config.yaml
head_dim: 32
rope_fraction: 1.0
bias: "none"
beta2: 0.95
max_grad_norm: 1.0
warmup_steps: 284
doc_mask: true
train_tokens: 1838000000
max_steps: 6437
MLP neurons of a small language model. Each row is named by its layer, matrix (up: input weights) and neuron, and shows model dimensions 416-511. Each number is 128 + 24 x the weight over its row's rms, rounded and kept within 0 to 255. Numbers have three digits each.
After each neuron's rows, "fires after" lists the tokens most often just before its 100 highest values on Wikipedia text that the model never trained on. A number after a token or word is its count.

L7.up859:114163125153085136127173088116138126127115106155125142115153127190128159153137178104136124103101145107139127164115134105137220142159134197140123084123078131168116178077106154115139111145152112139118143110126110113146092103137139133125132135165127134154185131114106147141135120107136161132
fires after: "K" 15, "M" 10, "of " 10, "J" 9, "\n\n" 6

L7.up470:127039059161157109130144117125142106149140132126105177136173108173140144121133177130111117153113117165160124114173086098110165118136163169143125083119164111100134166112108138113117134117045116137109112090130108110154123129122122177115129115092117140153119146153115150158098101112130125164
fires after: "\n" 54, "1 " 6, "ida " 4

L5.up1314:145176112137135159101158108117139123138139143119152124153172104148134137101121141102137138080145138111137158094146102123137180106166152135126140134113124127108142125157131146065115129176105152134150145098121125122122121071105134115161095130116160084143123065104102167122136122117073137110
fires after: "rig" 24, "N" 16, "A" 16, "Z" 7, "K" 6

L5.up1763:111087081147129134155159085148141179138110157109122149118168106109113163115202106119138133130136146130117120119116127134113104141143106107134123127119122175173123112133137122107120082157126163077159130124105150083129165157068114133141179097123098130159115116115111160156119173093156147112
fires after: "not " 29, "did " 6, "to " 5, "cannot " 4, "do " 4, "never " 4

L5.up79:144138127124150174172145125108101122130136177116159139126134135184137087172079133155107136149102145131150091083159147102105094146106194131093166108128135136124150143102109107138159124138134106118114144109146124161103087076127132167118110123101120101180093098130147177152106132135156111128
fires after: "201" 18, "–" 18, "200" 9, "198" 6, "| " 6, "9 " 6

L7.up1656:125157142121108125130132149088116106099124103124120114113136118098140092123159157167142090126171146122141126104098110085145139136128129133153116142135152154135113132106093115138135076086082152132150214129120101129097105098158074145134078120117145125159120093156151137129135116144140204131
fires after: "==" 46, "." 26, "===" 14

L5.up1882:120109124165087137118092110149122143130132135138126092090100109228101089101135131137104107093149148152149138135131096113126121102126087136128078100114143174150103131123137157077093149123070123091178131130097142141127156169142119144177057136152129144146126148146107134121127095117156092096
fires after: "was " 41, "been " 8, "were " 8, "is " 4

L5.up604:125130135155141111106162118137141106140185150155138132102172122129144073111157138134105063098154153147134111131135050096147140136135137108174138142131112142146155100074120105099164094118123064148124127152143122097117111121093091182127120121114150113130105147139071136140137103123114167086
fires after: "." 25, "on " 12, "10" 5, "On " 4, "==" 4

L7.up204:122150136111100150153138142104094090145127166109151135125130117127126108129095131120163144129083122110102121112140157127151101136137091120109117127077105148141202118063142139157106115113126130129130100149169137093133127106124124119118136122168108110171128161130121125144112182108120181104
fires after: "to " 65

L5.up430:131142153140154158130093118095153123152122152102165162121140103141121140119139115119106103133135126174156110130141113144111101085126166112142130146130100164105138121108131120128192110136060141125143134127156078139131184105145142147159100150146124124155136074099151122155136179151141079089
fires after: "N" 28, "K" 10, "G" 7, "Al" 7, "J" 7, "j" 5

L5.up788:102104101139109148101161128095066125152113093112153112118116138172128090129075148092167087132160120121107154139149099130134162125166131135112079121131115097163118179099118174139127132128117121106135127122138126149131087138132106147107113110129152116149180119102101139140130162127130096148
fires after: "In " 57, "in " 13, "of " 4

L7.up1411:112107124137138100125152098101121139123121148132139141151128134177148120109105114145146118113088136104142117140179145118134143112144116179141149081149128136130158121114090135136123106098109113115071125093096126126155121094102070122145132101134111154144131135138141167119111122120160167141
fires after: "0 " 54, "\n" 12, " " 6, "| " 5, "1 " 4

L5.up639:132131132134131149148177109139101170096161107086102135173141136139132116087121171170126121064098146128133147139131195140124163116170135136128149117059059130101112126116138100096117117126131147136140148131122110133124173125145112099166123117140122133148130117149162196132141098132128099111
fires after: ", " 36, "United " 8, "New " 6, "en" 5, "'" 4

L5.up1744:156123132193099145164138118143136129174126141149154137109117091136141129096148133155144127125125140177113132133148136096141107100136113156111152083115085183181129154151120143110091135136136122111137135134125132118149169100141120156094125178109118044145146112121094137145139107132135109104
fires after: "201" 17, "200" 16, "| " 15, "198" 14, "202" 8

L7.up244:125104082164139153102121111108132140125130126135148148119114127122097148125139138132125084135197110129102176133130089112130137166161141162118116140131121073171130186126134124110135122138148161115161158159131096134097106129142114125185148096138143125152131149139130123138135113129143117098
fires after: "in " 14, "the " 14, "after " 11, "by " 11, "of " 5

L5.up1922:102179159139118113089139087117142086183156143158128101125158197140105111134136087104118093134081104135142102122115137101155129121147158160162142102105133122172087129114150163099136121151084091117137136132131123127137139131140108185099120133099168127155155153151104138145143105109120150137
fires after: "| " 33, "==" 15, "E" 9

L5.up1646:103143127182104135146110097113080160136122135129127128121105116160112090112147129126114119098139136118159137097167098146152154110168120082133106119132150108111113171148136119108152113156094123078178138159163110088154155148139109125111107141115124116185134142148093127162107129134104165116
fires after: ", " 14, "can " 13, "are " 7, "was " 6, "be " 5, "is " 5

L5.up242:102124111142149103113128098108153134151074155137128118084153136178093146115115146117051132129142136119145177106137094171085132127126108111123131134121124149134132129138115172088114162147100130110133188094116157117143196130118105134131116127105089109132118165103131155127190179132132145123
fires after: "was " 52, "were " 11, "dis" 4, "been " 4

L7.up374:154122171120146160132164101095152138142075156105173151154132116140109131132095099140158136113111168184156106127147157132121134097132098169067146082157102156139115136157129137122146140170099097122137140127107141145127110144063141156121117132099101100161144142107143178152080103093148115157
fires after: "| " 72, "N" 8

L5.up460:128173098131158147171124143074105106154124094143131144133148125143119117115144111106095114146122125133125144152173124141122139101162094106144170123143093127115168165154140119145109135129106098159105162122136109127136143116139129161156122127111106128117115072157166124133127159119158121110
fires after: "Z" 18, "K" 18, "J" 9, "A" 9, "Q" 7, "Mad" 6

L5.up269:144129201143163130085144091112135140154161121146151104131139121150128131094173170101130157069153138125137116136122145135151179111098148164133160135087111118156140133082137137141142146155152099119137144141099132080153139127134098110140150125160139116168134103164093127200133137152062139115
fires after: ", " 52, "(" 21

L5.up1335:080128153153135139145143097126112139140075174133121173135198115141088149066101130128133131122106122123129087135183158143118149129143146125115144152127117151132143127174114143097126135118146130105148140089088155142136116149082123154133105140131156142134126105142085166128133173084142114149
fires after: "| " 57, "N" 7

L5.up1733:140098119131173120097143112128116099142106157146183128112109132101101149124095161120085115122136131129129135100144094125107157135112123152153160103077100159091091146111116142104117147178144124122156147114135102113137163094122084142135140135163134108137146089144087135169152134169113080131
fires after: "M" 14, "E" 12, ", " 11, "F" 11, "I" 10, "O" 7

L7.up206:082128156103152143097123122110152138134103114096128143096193095218152168110123104099105171121106168088122153118166141108148154117105171120088175119156138132123143113127105116093159144167110144180126127109160125124134121124139165157106141117181121067130130099153147147138125135084111147105
fires after: "C" 28, "B" 14, "G" 6, "A" 6, "N" 6

L5.up1460:138106172146110140118092100139114162125141167129158129146161136136128113133127197105120115100121127144153120119144153160137129171124143175088141093125166099134176173116113147130132148157110083125101109136118161105091097140134141128143087118157146145151116141126118122148177151112148112150
fires after: "U" 38, "an" 12, "Party " 7, "\n" 6, "\\" 6, "Al" 4

L7.up772:142112121153128120105128125111151110137154097137113138123150089115136090132110155133160140130107139155138125119123089139174142111120115156117123138129065115129143107144104144145099141139138120101154114165127113108123178141141160157135093097145107079106146136127132108123116126135180162086
fires after: "| " 30, ", " 22, "4" 10, "2" 8, "1" 7, "7" 6

L5.up1672:161167142131129129151165080137112133142129114170154142146124123129126162118099147153095088135128111120131120111171188113133123112125120093142138144137133168113125192131135147120121116155118157119149137155131085121141123107137119161125156109169138125138118083117119135139183126134140119145
fires after: "L" 14, "J" 11, "M" 9, "I" 7, "E" 5, "F" 5

L7.up635:095110129129137137126141124102124083162112140113128141159132156147157126111128131163078105125118107131136094108143121122139138158158138139167132129117147130140122153124154088090106126134096116083092114152104124189185145092107110147098111127099151141162150159147077122156105128126150123092
fires after: "\n\n" 20, "==" 17, "===" 11, "== " 8, "\n" 8

L7.up313:119125121077103166131094145140071121149174146066151153096118127134136145123113165152114082099129122115140155110178104130143138135142154117096108128123140137123107145134110137138141105139113155123148132113133105100127134085165127125148076125105095155130124084113134103153127154137147119155
fires after: "in " 22, "200" 10, "201" 8, "197" 5, "199" 5, "196" 4

L5.up1746:141142132136147159121151139104100088162119121099143147166180196160142067100137189174120127110131136135147120116124174134112111191128108110130074165133081128106147146086109114118064130191109080143162116092065165145146124135116095149171143105128159178139108130101132148144160088076135156107
fires after: "." 33, ") " 15, "1 " 6, "0 " 5, "6 " 4, "| " 4

L5.up382:140168130129156154077092109125117089129117180128132132145167131140099133138117127058111142122143160153141160127130124108161176109138178135101170136083147152164149156117122152154179117131122112186106117147117131120126135127139097106150139120119182092138111096145140129175089105134112105118
fires after: ", " 48, "that " 12, "and " 5

L5.up1428:159151138165141087105116065140080183129174105118115116147143137141156132108122157116174104076119137164119114104169153158140159106090123139106152113118154152132110162175138145135120112126140114121142161111080161104137133122131143148130157097133122073143114111120125099144147120148129100138
fires after: "L" 30, "g" 10, "l" 9, "G" 9, "," 5, "_{" 5

L5.up1588:118119140168134122127111144112104108130129112149156100148158137155113068100133125128076103122171161102134106157092141121131172142111135084144090113135107133090124150094149156094133126165063113128102142119137126131119095128149131114135142101144149109150137144141136169179134114136148151111
fires after: "| " 34, " " 10, "." 7

L5.up1345:152166179128125137108135127105130143103170081093110115089130118129135138119123163136112132125131150147113118159149170130133188135133097155128164142089135130127142116110112112123130071171079127175163103116152093117107156134128107157149103111144141089110126106131131176158133096155104150112
fires after: ", " 78, "United " 7

L5.up104:134126147139127112103134133139123151130132172124131122094171122123146125103112161146139136119118162159089159115134132144106121131143101138146121102136126095107135167109132152117148117109108116107130110145094142142147130134127113121093160141169154129122122104141115171123134157137179093147
fires after: "\n\n" 37, "(" 10, "\n  " 8, "==" 4, "the " 4, "a " 4

L7.up227:194132111141144150092142132086105136141136144132144112107157129176117103108141126115115143161137142089092100123094133125178146139147086113091151077114141112167135106135134149110157140191109091098139115187132127136128106129137144156116128113162124131139109179087082100145116124084119127129
fires after: "| " 66, "- " 11, "on " 4

L5.up1748:100123145120159147113130106127147149137126147132180167145128109120125171141130135144110102121103123141125164130127110124150126098105142123142123149099086120092202150131118112078143126116114089165127132094141124134140137125144115106113101118128117116108122142151129118181098111148117101135
fires after: "195" 14, "201" 11, "202" 11, "194" 7, "198" 6, "200" 6

L5.up1851:123093102153125132102093060106109156149160160138160150133145144157108111099119169121136118141114157130172163135122166097130152129128097152108153099063127108132121144141121147124144143108108158103171113100167120115100125113128115168116123116118189122122110083138134146133125083091141127126
fires after: "\n" 33, "Party " 7, "city " 5, "House " 4, "of " 4, " " 4

L7.up1673:151151132138131091100128130097107153141150161156116177128111112144114115094140141149179114126120144124117092140143133132109157121134115101106157114102111171136136122136155110121101120140127136101100121127155176091135143115121141123146152152145110112192136146155112108154050126161161141125
fires after: "to " 40, "not " 5, "They " 4, "I " 4, "and " 4

L5.up1591:143104114125118114119105128048096141162165125148124138113227126139118135132116105060129149135128205117139119162123139156122134141069176145116122099109108145108089148117153097147142152143066105097107151077114102118120135125041154170154120109090122081134080088156110142134121150145097137121
fires after: "G" 43, "g" 23, "L" 11, "A" 8, "V" 5

L5.up1683:073139154145136122116128120105131143127132120143135102114167152139109113129161142105154104100101174137101120126145139135143085139126113121139122092120144134140133107138120120114147147131118110088119150143085137082101168090098134117104146171140114104169140114086138137146121175107149117145
fires after: ". " 23, "\n\n" 19, "==" 16, "- " 11, "== " 10, "===" 7

L7.up604:144138148122139154090160139115119123101114145107141105133133146190118097150159124107057112134140148129121121117156137109150152144130123084130119154124106108115153160086113114159136146163139151124126102093104109158146084112134138130108124111158121137132104124122086101146151143067138160138
fires after: "| " 62, "in " 4, "on " 4

L5.up1017:117103096141098152132146133124111129144155136135125089171162150158143120157133112106134110108137116121160113133169111109144166122115123091110118134113118140143123146118113113119116161163112100123091110134118164124177138108074125145102116109106155118148136104129118146136156111113098143104
fires after: "| " 32, "Gold " 10, "==" 7, "Silver " 5, "== " 5, "For " 4

L5.up587:117141124158122185153096130095135106111144136119154154109138134162103125105137195105152122122105170170132085129103142123098118114143153144137120142073105128124127147072107110133064193131171104144122121119078124099109116121144120134133141169100093069130128146160139140143136099116126166109
fires after: "\n\n" 20, ". " 11, "." 9, "\" " 8, "was " 6, ", " 5

L7.up1636:145139134163110113149150061128108091149200131132130134132109100151131097162112126124084114167132123178102133135160152135168160132106161171119116126107119143139106108086160106110121148143118122138149103130138124107125122127148150160114125130123132094111141100150100131128103070127134132108
fires after: "| " 60, "Ch" 5, "y" 4

L5.up889:137126080165088121088107140106104108153134125113181097164132084157109064099126130115143128141120154092117121117108170149134110144102117114121139126141094106146093156115108143129141125163133090105123069147146154113137136129152112155126128123150128141161148126131165177143116115071154076121
fires after: "| " 28, "- " 10, "s " 8, "his " 4